From a checkpoint of a small transformer trained on Wikipedia: 15 layers.
MLP neurons of a small language model. Each row is named by its layer, matrix (gate and up: input weights; down: output weights) and neuron, and shows model dimensions 48-175. Each number is 128 + 24 x the weight over its row's rms, rounded and kept within 0 to 255. Numbers have three digits each. A neuron's up and down rows have the sign that makes its largest values positive.
After each neuron's rows, "fires after" lists the tokens most often just before its 100 highest values on Wikipedia text that the model never trained on.

L5.gate462:118109149132128118116120148096130138151085141102136189152187104147172096149150151141119151119105145135137150130113131188109087138121142129128114126105120074164081146129090106143148147094110159131144048117108112151149119083146111140130132134120135108143119136117142101116142123156125105136121143133142112207135134146096133115106132135111136077133107124143133140120183147111141127116135
L5.up462:175138128104123137126136116182129118121106146124157129146130122106112107164125120151129097118122144105101104142160154134106130113106140109100109071123130114140135118120102162158200108112147149116148146144110122136093128145111131123157154153173123126133134118180114120147166142104132138122117122107180129142113118100178146182171148110099109153125139114103147119093113077146142133155099
L5.down462:151123111158133143140105113114110130146129143108114143169129158146152173132137073104157113149116153128141120132139147129126149138110097126145128158133119163101103119138123084159111109151146168098106135083136169139113114111163081136113141098119134116096124150096129114144113113111115103124111103186109144153132165151075153160107096130166141050120164113165099153166163132128132091134110
fires after: "\n", " Los"

L4.gate94:084098130140131120076131096155100151113156115138124123145113134133151118115099139130131121118116117139120155135110126097133158093154099123140111086100127123146120147130136113132127136123106132076138161117129110142139161094158095125073128147115130121089189135129137149123082132108158135121118138119131176131134128072105176097149108160126096132101151134136113092107134113119131126145115
L4.up94:077088155134140126139105119129122123156131108117113103118113174125155109148126130135099149145117146134128169124146108130116133117125085112126072054130136134069109172160126140150102135102127155116056153138121116128140152121131152139103072141090151125123179109103140116122128168117137104088115151107139136107158129142119110115103127139088131107126138110134125141089179153122140116121133
L4.down94:156147132146120165170101152074115119131118120158150166139144091145108127115134151116134136136105128107142100167096139130162118126126089116125161167136094135157141087079127147138182132150124100145159159131122134102114096155139132116176113130151093134154137104111104125173139098129135129161179125123164103141115105171147098164163140091148139133137144134128125118149097122119166152159127
fires after: " as", " was", " is", " became"

L5.gate335:144106134125164130168092139074113097058147146140118121117151106125143137103110133108138167091168173112132137152132118125088136120130143116100102137168115139103115128069116151135106133121065169116146124151134159167156115184169079121097127110141141116099153132096130122127125091099081106171157148153117098161124126095133156096148090118106083136117089153162129122174115111116142107159136
L5.up335:088140112147112135164136177143116115138132161130094127099145113129078108131143124131130130109141115121122113102121126140133097129113126145146132136121173136140129091146142210186082166169156129099105059143106117135131138146145131145153159107156116122138149132151117098169121152143134125093130137143112118144118174080154138119106172128155111133129115130115104095169095117144121115159138
L5.down335:100130172120133113133100150091145116063152105105102131124125110137126156136071105107170102114143115130138112136116118116163164084128120182107128124149098102122125083112124130126128136133097129140137137112169122129089085111110082125078118114146102134123150138137097117091146097135094119180165142145111103176143104125147178100187131121109151115145153142132144178134131132079123127166145
fires after: "0", "2", "\n"

L9.gate516:130135124160111164133129146126126135145076135144118128091099098107113157144168135123112135152136089152157112153122152133099124137133109127122111123178164130118136123122126099161143164143122095123184154107087134160198136124157137130141177108133119104120086131110141124103152123135098110112086146124101144095102120130146142137075090123106124110138145140113167111103144156093118124119117
L9.up516:141124123165126163131112171168108139143114104144111189184160121136149121132178159134115138105131111170123126144082156144097102095119121120167106094102143087100128119136119100073108118152138154159144139114121115150144156134142156101149121088121131143126107152147143157127139101138113128151143101197127129106132155128112152088132118152151120126138144181139131098193146141136108144104128
L9.down516:126134098129102132123162164152108141115111102141139136114110110164156122170121124130166137140132131133150118096136125140145141121138142119141153145170126188142100109134104153110165193125193109173164154087111143143138130154109141121127134125170105107107161106155161123134146105163108152136136138107074165119147165091135110156111113106111102124122175128117135124122123124125137147095162
fires after: " ", ".", "1"

L5.gate705:126105117109164158136143067127155170102131096094127154109124068074143154114154136148096091114122155091144163117166088126139095145115119107105110139137131149123136165124165094125102134142094149112176118125136120145112139164179122140087096095131113166138139102134138136163130166155141109134162093133156143110185160110138196122148128104146114136140162149140135090140118083132164156115149
L5.up705:136141072127136127142166087128174159106176133103120158115167109095165174136153145099131122080149109124123165119165152152164117097142137098132097130118157173135126140135150119144126119152158143080199133142146114139105142159160103169128106129134117110120156121101134117118130166143159157174195143136129111096119146124140138138130128101165155172108137118132165069139130132153130114148138
L5.down705:149129178147085106125105185145080096126109117163140117135101156188107103126113120141165149178142135162109093094105132128111141123116133154142109117115106118147108117104145113152109145158120116165078126115112140105136132080098124102100148135095126099110099137136106110096143068116082123114092156134133128121099085167115091118116135153101112081123095112097105193122147103101112120126121
fires after: "\n"

L3.gate523:117168097122149120162145090146171120124193146136110131165140085116108117141124127132096133086125142117180127051196161078118101119106074121153089162146139103172098152105124120147126152116168086121120138135143141150106085145143114138094098120111110155144148104096125121124141155119130115133142117136131122179126136121153121100117169118131126105136128163168083091145133141151118125118116
L3.up523:112123173145094105152100118106125139146153143208132145137141125101143165139158130091155174153112109088117106108156125136097142016108123176132122110133160102102165121095121094101154158125148105101166148142134133092153108144148116127201143127072130146125172130149140121123133123141135105123099109103101102131116171145132147118146152141161139133140113151113116139124158138118139097118192
L3.down523:154152088093164147141146125160109113130114096081126100109134126142117108109102121138110081084147144139152131157099121116143096203158119093134143134110094148154119138149158130149119100137113146139071114140146109152142156141122119133082106113173141108097112127129127160146111092103125142102171145170139150134156103098120120136145112145091115113156129114140133117124089116131118166124068
fires after: "2", "8", "6", "7", "9", "5"

L8.gate67:108121164113141117112183108144095167161173175099137137167089113110115141117120126132116138140141117118138105118107069110096145145146149104112152125144131149172153151133148164086124103152154126163148132093118136127142132151096084151103122117140084130115122139090153135107104151137140129092082102162172177123133116094135096145121156106143103112091138111140152131106141141112142150119141
L8.up67:112155141123135117099153107120092121171095111124148103127115094153115142139168088158093145183134130117128148149083144159146121143179140144163081136094119108118125084151115134101128134101123097150131125126108132137180111133144090116127090162122130165134123146101116139118092133138126132144129152136100115120162097125084108146129128090127136103112080143133140116124121112095127110162122
L8.down67:138124101125142105107118073130134164108116114141094138187120142110119102130124099133098152112151183123150148160156093100137142108112110101122147128114145128134119162098140109135160146143149126152118121126114146144141115096144104131143147119114130137120088093139133083117173150088131121114128108181105157160144106151100115129110111125132147165150098115134161145110112159113139155073152
fires after: "5", "4", "3", "8"

L6.gate613:092120109095098099143163110162114146161115132105099139155106106152156133129115105146164123151133058121123112118156114120161152129130094107132161138130101106130131182133129163175162089169151115147115145124114126104143123124138132163080117138123132157162139120091147136092094132072099114097129119131096129129113076111126072113122141116125091109112099107093125145143156130101138112131136
L6.up613:096125136149128125090118142155115115137119150129143135143108091162136139117148105128137152118142098074120127112134130141124140155148151160077109149126115100090155092086080126114125151131118126098104146117109139098116157116145112149099174132158122170163114133149120114162127149127136108096091153146151109115128139086112120120103113132122125155098116140137137114100118127101123095118123
L6.down613:134099108125131091139153133119123152116128129087112130146138127125128112155095148158156129145141124148155101111122115105162120125141102081152173122129117117170120175134156145153143079140130135141157123157128128160134097144083119140086103147128156132154114133121134146098144134111124171130150120138115136123082090130144091103146129153134073124093104086090146136144148134121151130137126
fires after: "4", "1", "9", "8", "3", "6"

L5.gate90:165090108120112116085122143118103142120106116153111097164127151152112107150076072107115089120129138123120099163093174162117110099098129111076119165132134144113151159140132152175118109093138096140152137111114143134117125118143105140121175098130145119089139138078144128117144105173145092119072159110120155152095103116096115143103136128130104124167136130140131162130131149116135107095143
L5.up90:132126146147150141125094136119123069151133169157137164124133160120131143137146117131109153151164119146129136114112105110157108099120126106167145079106097094095132123068187143143130116139136140142169122103153130117137168125128145140151122116176132155106112144165102127124141172091135144168143110141127159140118126131177171091113100109136122125132100125127122117113146119181151182102124
L5.down90:119109108104116109091099138106129180128105124129113112141126130135174116103115100122146086090091127099122078171122149158151114134103110132053141176113130186144155134184102130144107129099147104141096124098109123079148130177158143118087189106106138119145120144106165170133151110172116106075097142123119113111110114109103112157131148112188113107150128150141122130134137155127116091139125
fires after: " ", ",", " re", " |", " the"

L2.gate723:110100132158076115150109123137128118128138141119152140101146134108134160161111149144133108104111123133136159132108147133117146149094158214125099147137139179124127105114140095110098114127094130142139153178129117122135109147139164156110145162101127135136164117147135093154134122139141182146171127117142163124156112139184141136147088118093093105126125158141091132121151119121125101101150
L2.up723:110093120156080120142124140110112112137135152144125144127139127113146105101094117176145111120145095162108140121124123137114101143151162166163073154146130167141119156161136135125098120150110126125141138159132124118130132137132178144092133159122110143103142133138147105182147112155154151129174131107136156107173123128174150127186112157100070125134131190123111107124141125109138109120130
L2.down723:141167139114183112117139135091125130135116109094116091139127107146108131117138135084086165136084148119113141128114106096140132149152107060093187100124110103130158119118126106120129144110175151103119110078107170156117134098108100100181126066132125122160117126123127140090123127128103127154106165139123097145091123133089140126056147137142156113132134067124134122140108156144107145120130
fires after: "1", "-", "/", ".", "′"

L2.gate765:150118153127127118144106166103135137096128133141083149104140131124103105150170120120108127146125113099104115127093155150111128141156102145106116154115133154138101140136106112147094143123148131098124120149107171124122142115124137067115161150132155134170132101100112133158134100108103141128108160134062126133109117115116164151146117141090099107079090100134186123155140107116076128158122
L2.up765:094123155133153169113189083150140148154127117116162108099159140127144107092141118118119112132125134128081109109155122169145110123132113152130145116106112116101122072126103145116134115123173114164127108119141127156083141135157167137136160099132140115185151124179155150117127126178110113137104126129151128163150133165165120140142149100117141121144157122098136136106134126170145115098101
L2.down765:170125124144107133142118170094131079066108096144089151125114147139108095153170116117148150140098152116151132136102141125103129160157122110130122161124109160140107156117106108153093149132112156109089159137154120133162143137105109087135149145122087106099125090100099116144142127145121155143109122133097108100070130099100141136118105158110087093104084122123123124133123132117107140175132
fires after: "\n", "."

L6.gate479:147125147133133067113129161139104120167146095142075136174065081092107130125110120107154066101100119120135118149194136116119170137094148123125134141136121137074155159133121171121148105140094118111130136140120088114142163146177126165126140111140127136086106108137118143131126144138139129101120161123114100108133067090116110116135101098202110145151114150112109144100107121123132137113122
L6.up479:113165136130126149132105112142173148156169135111148123163129087147150086105134142124116094154194083110135168133088097114161133133173136082134151111157136136128112112151141145108163122139136114137119128127160172129172130089124132161148116164139136144140177096120131092094120086135126143176084136102134130112108144161095139123116146126131134101115115135135116153116100127087089126118144
L6.down479:118129103133100110135122118124146142096125177152090094104158141148125141147145086127112123087134172141161152151140142109124138147085130175108118138111111098161141140120080116170122095127119155139149074096119107131117108138091126106128182093095088132169080158156126111181161125117135125131161088137150129153127129106141143085158148119082166143155153143143107120154125146145150167133126
fires after: "0", "6", "1", "8", "3"

L6.gate590:116078134121092140108059109130094154101180144115145152126145143132139145153138089123133123093154095166201086147130134158148138096136137137151153122124164103145136109094130146119111112101132125134106133146172134146133089113127110088179175111085098129129095120113113101155132097098165149136144132123099093102088126088159149087146115144076090130128116145136146164111104115114124068147167
L6.up590:097145114104112106133143108139101143151073129144123094126126112129092135154122106153084086157139139123160119112101136176167125106141135148167144149071189138112108127147126098147139133149128107118085171082135128136145140127150158090161150132151114093092116129142109134170137104120191117128126157103111138169074154137126118119111104158131117153142154117105130140104120151116151086122151
L6.down590:158132122111123085146125125098171122160073113159117107136114103115153131093097100115136143113152106097136152140134108110071127129068158107135129113169115154086127161133130118119115150167123128151098137106120135080151100158147154132122106131152127092089141115129120142093118099160144109114085144158119124135155081128120143111123137130124134105101131126149094150145132139113148116139136
fires after: "0", "H", "6", "5", " D", "4"

L5.gate504:129195122158135108142099147162118157148120101129149129147157169133149156121115130105118120122134136123134157113143104085098152127097095088145124085132139158111126118066131144132129114127129139103123117132113140124116135149129108135121096099153125122149193088138082075145110129093148143119137128104141110137123124141123145147134116148144135131145163171133137103122142111114146146151147
L5.up504:128109117178121096164110145102122122117122105135125125132151118142151148126136124080134179119110145196104137099123097126091143121124157112134138096110149147159107145136119139153124125161125139118143084170106099100135105137096150124126114117162132113153124074117149071153130135107147183090168160119112098116110114101134144096140116130130101130186119131141139131145127138141151121137140
L5.down504:117133136087122196093123129130153116134182149103104121132103089126116087160157141170149109138146164109133113122139152163120078126117112136116111155128120117099135102111112116134151114124133105139113134093149131148137122102120116119106134160119105104115116149092143186116121095149128124164103108146103151136096129137150126174109160123162146125112126112135112183124113123115099123089145
fires after: "\n"

L4.gate800:149145081145113131128140126124132117099096112135148126112099086137131129141137120087123136132151122154139131141121114120129123127144118103084100164141151110136055168181177117126081152158130133140139144148106110165115173102169136140097119138111135101133121121094110167138127145119126125125120120077127185125094083131094075100103149140121124078149119118151134138143096176111146106151124
L4.up800:157161149127095151153136082102134104110110160149106119143135111120111126151121112091119095114130126103164100125096107172138151066126107147134143170134126115163093189135120087089143118111152108122152124151127153102106072170117151152108106089098156114155126099096123098080164126129130170121129124115167130162160142141115141113112150153151132095134104128095113095114146157124136101127120
L4.down800:069120146127145129142107149137110146150164147116148151143156160129135136100162115162141146155133113112139145116133128112148160158091118150122109081135098164097187064125099141140183116121095146088122150095137135116157120129123127080117151139150126175104117126161110131155097076135129105144140139187104114106125127115172135127146127120132142167141134122142114138123141110119107142118158
fires after: " ", "SC", "3"

L4.gate411:136128115092148118124135126140168203112124127155125108113133158191160159132153128116136122123111105119137100084147167147157120128119120170138122150118144073140137153128107111103175133127147118118130129118147101122150116114165166181099110149117094108152146088140085121168133145168160121139171154132138153116140115116094104177126105116116124105070126126162138131118124137101121126114125
L4.up411:109157155139112143125160123165108151117129131129117127065120114117165129138136096050165109108127130139125161125126137098148085138154145146136130128144139124082133158147169099114158108147126118125092156125135152111099142154168109120101097158132130125113101094138114128136121110098163132137102093120132160117100127162160116135148074086109139091112151121115154189136099151125086140120154
L4.down411:093100118121100112139123135078123085122157121138121144133125113132096116109127147189099112132099084151113098139118101058099150136097120119129127098159113143157087115149150134153117162103115115114125097152110133107131126118116110138097111161141119139121147145144178136117105144080130133148127121125106119180106093138184108118118122152141103157134123105081108118127139141123187098130139
fires after: "1", "6", "0", "3", "4", "7"

L5.gate459:097075137149136133130115122086133161128131141133151113138126109073122131115148158152119152109128096161152130100134132178173148143136148143079117139156150127105163170128121108151085105132209146099067150131128120159124151143129107141140122100117118147144132169097152111129155106168139123110144164132087152119145170127108150139105124147110089155139141101130171144138122146158105109098164
L5.up459:103129136127173111116117159134117157142122090102136117137135126104161117145113149169175126081134099102110096099096123158093172118137138115136150090101115094163128126150137135115139136111107124144146119184105165145145152162134162140104125117168110138167058139163118145129139079154115151122170123133110107116079133121141128112098098110127146161125134126121137084128165056114128164159111
L5.down459:158108127137094168100105120150162095124143158177087147123126117152109144142126123087082129145141109117131145147156156109170100176132155150130149133157130138112108120093143101159137105153145133131132128076136130142155099099143087123145112134094153097063167127099120107105131180116113134139086137133166135162160132137095160133154127144116137106156112106137117126125112161143098110118111
fires after: "\n", " the", " ("

L9.gate822:109105111135152119141110126135159111127152155122111160120060107163088105147127084164135160193149099110117112141112106155143102124122117142157160121116093142109161092144128137121128120142121143111108139077123078116148098097138126178145121149125125091093109136146120084151101161108076144135158127139112135134146117084099154093111108101156133125094117101128149096119133131094126121164141
L9.up822:157131150141137130119113114108163143133157097169113129153150142116129168133136150106134108128121160102141117144141158121169127115138117106139054164173160115133111142115110126106134126119140164090123130154132164145108130136125120146103130105169106133160135129201108126102135140129158124138126157131137123092100145139171125094131054097080132155155181136164129079120151095128154139171134
L9.down822:140078121100121101160145168143087145142113148053136130129110135168076111104117111148097158130099142163099123121162122169159142143134143135138143085131106152109103142153139102149149080116117132156125165115148133112141138155159107113110090101115126093113119151129109130127146166117120104150130114154144143128144165120163063152099176106161125139111121134097139184148143172101152101108155
fires after: ":", "1", "9", "-", "–"

L4.gate809:117134118105121141152129112136138099121113129080114125176152117160105129159131152102105119125151139103148106139101176127047150156147156094094123099070118116138150140126114138092099128121144147154151139133105114127131099176112118120122152132164122128154122125081158160114121091116139104128112154073121145165124125099154113112141074133167148125141155095131142164126146129141162140134128
L4.up809:096131095140093133124080092131129105142118169123113143180118104149134102140123123118117132103087130081108103131097115143143122106100136120115129124130166112162152106141126151180109135106138124129112177123168072105111131106140123157127149113143121112136104141098075126110111154150155164160117127136100116121133170132149128095125126194129137143137114106153102102162122086138121108118116
L4.down809:125145158109168171125165150106152197098153068137139145103146134091127126130132144132150140127103131137162144139156135148104156124123133158121089130144134129148130128132122082103151151178121121097116112109062155113125091139132112093169120133152126119173162126110161141132159098118075101088153126158141092139060083121147178129131147122097138137131145115125148156110145109129074099119123
fires after: "\n"

L12.gate661:120125154147135138164162099196135105108141136082165135140127111147128162144118150139164123123157108110132120179127146114119152114099102127132139135104128124145115135131168110160096108124153119151161119134131134089152146107116173152138139132113111112153145155118145135105128132154143091106140143116095114134141125115124144124096161115101127136135144096104156141124111132114079120107142
L12.up661:124133120192165135132181148139102139130144113143099130151114121185137135158166114135106131081141124101143145141171158161150141114131129142125148153147150155115112146131142108140167112139128157103072106113138106139124154155121165110147123116150115105128132132118091114132173102121114130160103132167102114087114114102090123144128129142119117125144122155167123167120149141140145156126111
L12.down661:165170157117098153115117164120097137136125109093150112139091124160128099140121098154161141168102143114131118113109104106126151147129160122135112075157126147101090086153120139148138110169118091148121117109110137112158127134137153099095114075127110093113134142108119111138084125150138158115127125130098098184135141127128089129106122097159134138093128101132110138084086117148164122134113
fires after: " ", "4", "6", "2", "0", "8"

L6.gate92:146125129086134155117104140093092102107113159129114081140100099138109145132134147144109156158146090152135090120129102102138119169111101087125106147128131166170154130129157131117108125139113120114125171123106123129072134165128172118152113103128141107107154140108114142137118150154125109146127107123143117152115127148154139110176150164141161102114120136187118133116133151182169133153161
L6.up92:124149150133117151127130128066163145104141144127135106143107105160134132142150124106144138120143125157126135134139141153144129121119096107104119165138133185163165159150138134116135118143115126147152149171150170127095153173141159125077139152134165116108081168136107093106164113126154110126141085095134164145145137143151136122170144125096114130106164140147100113101154141132160110111140
L6.down92:109136110182146104115158109175143126131146102088123145113121132113142082142121122123107123124106130089102136153102141106099140137139134133134142113130083144121113128109114094141145131107134144165138091121130112129180126112120108115141130148101125141140125083154130111166115125134116113099123112158105096093123104108111114143080110096134100179167153116125168155113125105088084149111084
fires after: ":", " ", "–", "3", "9"

L4.gate150:113100119183125133141099140112141117120157128124165138147121141121164126094139127152159136149153134125148084152131140158125124111138148126171106131164133114106152091118116115068151161182137104193143138095123127160168134115144138125145118160136121137119142123140140124097123145092114113122123090175137115105182157111113133060156148114092150133113131116102116094129087136123168082109078
L4.up150:110114128060084128142139136122144159135112154086122109152134107142133118114190129117143120135090120149130146163112124116132124141151156138128152143153122121114129091163140149123121124031151125129127098144140142105149141126134113102167112158123132122138148103124137103128137131116125129125121157112107179148124144150118106168135130105109139138123130156151142136157138137145088134094214
L4.down150:109109136189170152119136134144081125136155142137167195118144144113116166177088112156130169112141127091123126135100170129119124091137123119117110114140147132114114133099089111097191143149110162131145149146141137142112139129106149173109130123173147134129129127145123168105160161118131153140154104139117076128156125101166165097136134088104102123105143120161092105135101148098173115133081
fires after: "\n", " However", ".", ",", " St"

L5.gate227:137124123132125112111085108129107138110150137131141109143158135124134103138141114146147100151149119128128103104096155144163124184156149102158119128164117082160132135153128107148100181126134095179126128113078122139107109140108146117133145124156138125144091167112153144134121122129113093142120137118107140148111084117141107128064144135132112102144133121087126136133138126157152143108135
L5.up227:094108140146174120119081148159176087128178158132150124111116113138150117090148148141139122129112119116151165108145117131123144134154142146092161132120133129141144137135129093109152144120139076146125146160137131131142155136109128158098119133150140126087079163089128145152098151127131122138106102161157147137138117121148164118136131122152082137141127175120152128108137125153165153106133
L5.down227:154154142111085074139125161118125122119127099146122162144155142106151119168100123122106096147133109135111136145162138149133096136152143096149093104157097136096100140108133120160161134121125186135132103121102117094142124145116130116138120136118148083102118139162134110069123163118106132136132121134101132124072118107112081149094119087153146153111124125136110095140175125116137144141108
fires after: "0", " /", "km", "3", "c", "1"

L5.gate579:126167174150162122118137107157150115080104083142078140145124148120141100115106132115092121132140133150151131101109118126122133127126116108096072129117183098085171147137138163135126149085127154127157139125163137143088130133126144108126151129120143121087068119105109165117149175144114090161146138086149151116090111114156142146155166140152104122128127149106099087148138167124144106097134
L5.up579:125114128159139139138109161080119153094108109098137150180151121132178145141091097141101125139100143094124067128113138084120158179116123135135104142179122086131101066137160113141149128135103121138099151113169092152100108134159147102129129143123129119139165106153155127110146131147157108169138106151136129146129125136090114130164127130090132099141155121122123149150093129117111148137104
L5.down579:153144079118073104116140143137110146149179171158177126119096103165115150091157164100140148114129127155110170128129114161136115102112155138110106111102095131143134141122165093143118119173134143101130109125101132104159101172119119145149166120127131139205132127121139088156114088106105184116140122132140087127122133156093111124121124122148140124143098111154143114094145115145150137158097
fires after: ".", " during", " in", " In", "ing", " under"

L3.gate108:092123180160129086134145127125097180100100159166108123126114117086130109108135153136183137132116115132109131139153102133100073107111125172128127154172168141110162137109152144112128087091117127093134149150109150099141129099131101138140125128119147133120153117107123140139158137097160132124096079082134128160104170097112164170106138123155177151158179120100184167106087107114111108119112
L3.up108:149119113127106129094112102108147163125140153114100133146119111138124127113067150131178077135120104113106115101116090104136120140125089136112130155087164134131123080135139106146118157146133144119134126123117121108151109091124119151098103177134116136083154104112149126117138137150125148156128108162143112102145145125069125117115125113090122166174146104124159150079116133122134126110097
L3.down108:117129083106111136136158174141140125116166088108164118131110129163137110108147100115098158100119128128124158134129154139133149147123125130166111108131098110165123151161130122145135122111113161153144101130140136142121120175133139124098124089137107141145116143114142120103103121124108077130134167159134147147140108164174140091141167120135109102090067134168085100172152108138158142162136
fires after: "==", "2", "0", " life", "1", " N"

L4.gate401:123121108165136095118134099160087123145119112152128114146126165121121140110155123132138119187112182120139085164109133166167107094150136146134107090127121127107101142138150113136095134110119166161109127111111108097118133102103133123120126157110128147145160153137126143113082150150138099145100152108126117135142099123112129130132136169103121141133157099137147123155099097078106165124106
L4.up401:155096143122132117129131087114131130149164121157159117128120158108154117120158130116075121125086139130069124137094134132137127111146151117131109103109106107177153159137174146116139104116097159165090116142118139075085130142142140175095099102124119121155141141109136132124124139126148082169119106139137140136095146138116130119143121154176142134144163117167123100081131149130158134126116
L4.down401:130124130169131110146125158138148148118172142129168132154112133126119105105125120135139169151189171124121104122202127128140142127135120133159129114145147121166104110105155114098156139132144129158160138125106112167136123108138096126097163159062091136158145117122101147141099130113105096130157160146133138154133122155153125079122114131125159091112124146131126164147131131110130121115177
fires after: " was", " is", " are", " be"

L6.gate645:107139159153158090125130093146139137149100116127119143120201108066136115140117118135133121079135118189174112143135156132085155098128118116133119101118153127186086174122152102112105147137122121139125135136131122126129106155107135182147132112119157111154090167167083152118127099126115092112114126102115122148099105136068172115102142097130103131167177099179100094126126168137114103125086
L6.up645:144195114133133114156083148111151101121125121128135118135148142138161128155133085093181141105133141105110152120126115123141162122175109093147090091127128122129142111151138189120105140121109124100142071145120121155150085179128161104167146151111115130136155121144097141100104124094125146102165099121122100171074163122129158140144149150120110092141157127112120153133094142148138143115091
L6.down645:129094086095130166136178149131120163096113128123121111151126137126117120118095116077151100138121116085111131112140129179134129171153081151115143085126169114090112154109136075157136072125134089147062074126155137112152142134119111115112122108139160179103127125103089133150139104138157142147142171150175166141172147123090112170165143101116122102129151105101122099156104143144103175094076
fires after: "\n", ",", "."

L6.gate301:088183153132127110103158091190138179091185119147115137132136126099140151174098147099109117115118080102116132124159097146131132105088125153126064110140133129103098136165136133160122139145135143148127195133157146130114090115120094167102100150114122170137107119159144121089102142146106097165139155121116087129110118120126065105121122159130123142129142141130103140123138075093105104128171
L6.up301:106144141139124141101153143103120145129110165136130128126161147133113122119102166139108078159114118129133105095084127146145173125165120131143134124123163093170146125138148108143130101119168087145175143103117072106126137130137150096122114115094124112123152164149088116145079108150144153084137119135104108126092146102128116127157131146138128173127151119118068132096102133125131133128130
L6.down301:104132147119131117178123111136166135166091184146132184113127140131153175135100120149099123159109155099129132141143078129140127091109158130174147106093159143156106147150121097115089124113108113136177109112121119160105090134166134146128155158156111147111131154153143125171140137096152113161134116152092126149102112130144131082158090167097119176126110134140124150147155116151119128101147
fires after: "0", ",", "%", "5", " much", " percent"

L5.gate194:114118111095132120120138097182109136130121155151138116140137133141122096100129114144124123134119116154154097119161139168092137145114089115135116095124136115115105148087128127154165110100133110156084126104163119150120131115130153127092150098102174144097081118141130130146135166149124083127134147146166095084143148098098113124134141143135133159118116115207136112144162093114103143140144
L5.up194:091121100102131104105105138113140142147147115086147141136144142120157143160167145114121127155140124111134106105137116188120123126143145095153131120111125087100132164203170149153158119109102124173140135089144088145117111078106087110122137167117110134118128141108138131097132120113108135106107136105099127149117117145114126166127113084155157105129187121153123131097072137123130124140148
L5.down194:122125142141137105185146131101119137118121110157080127096131174106130114143104105119114114124147130113126151145125152094116097123119141140153126107149148132118080108107108095139091138135108122127126138153118070117157169118141163121116073118151096147097148133139182140097115109142128155143134101098106136132102136120122102066141162140176112174126124102123135127183139098137148123138110
fires after: ".", " the", " Sch", " \"", " (", " The"

L8.gate243:119157119123134127159130098135138099116136112122130141116119116147144134139111141189085109162101139125124134111142188144097120104133117128134188125142114138102139104131127128119096131178105114151133119120141119107139115140189147109126131096147149091116100105139125103119153175134107125118130135144180135136103140142120097134101115182150169133136194126113159145159104142155104162141114
L8.up243:161116073145136127166110096114106127122120119129162130121114105156168155145153099171129100119170083153160098161107178113105128138129105123165146132132145128132131149150146132100115100146148116169128169107068135107112126156142166131136127107147136136151138123096135105123128175108099092142151127171155120116148129085101110131101068124119159150148170141121124144132158097121111126090129
L8.down243:171104128118116114125138125144101147144126140114127104104108108147142140147161082173093119084156113151118114155130125140123109125121100105159105136129124150143086151155118109119114108136143081149117151121110145172147134137127174114128121118133119110089138170125134146144136152160106097136127126111132099134175153074089141146097086106099131095134159114130124105114111121121146165137102
fires after: " ", "1"

L2.gate206:113088178123130159115079142089113110139137132116148119157129144157122106129134121151124133142105116127164089114131156139126155128072129195129083100153123184149108136134114128094164133149128132190131129117139101148154139083100178127171166157137109116132110097049149113096140122178067092126112118120127138134155090122133117128169164122112139111098119137127118096136129141124127097135108
L2.up206:106086174121120147094082145074128110103142141118163114159116138157127130137123111111119106141094136129127121123108129186160127128075126147171102130158127139140111138124154146096150107146109112167127129140157116150157149102090129136147134146136118136135115084082156136112124085179100111143119118126151128158164087115180112138162139124119142114114136130180124091136084120090114083126099
L2.down206:106154137136120134127144116144123158102120130142154119117112083128118154118111125108149121125125134109111149156105096124106161125172139105093162104133152109141132119143185095100122111111148127087121160157112122089142137170168136102111090154164120170108156134143140127120096142087155144108143107145106111110136114097101139145078105140138153103135126123160188123118142135118141147126112
fires after: "."

L8.gate451:148136103122150126153110140141129154097181105117175115123139096146171148105105126082153133127129132133162126127138098173145069114082100110157178151128127158141105147107134125169140077133126146173123108141118144097146124156141135142177109157087135150085130128108165118074166148118140166110143151169097123153122154082108092114146125129136117120137178089107096099138144106110170096116141
L8.up451:131137082122117112122143123130130088104125112098120168130127092135131137143133145109179138118142157128117093127129097127134116119096101135115161117121163124122109120093123141102147133158178163122161146150087137138172114157092141164121136130128124159125125165138126153132143166083101148100138080095131157135093156110101084127114096138115106090116152089110089101118129159116126079150094
L8.down451:128133120145103114121144139120138125125128134150102133115123177129108157169153153138113146123169105134146146088151139124121109113157172161131090147170106111111094116134130110149127128109103119092135099081170099144096161108138130146078155110113105049160117131149111104138118075153150118124130129130112102135149098128143148135184128108142149151126097178119144168086117114091082145135139
fires after: "2", "1", "6", "0", "ux", "."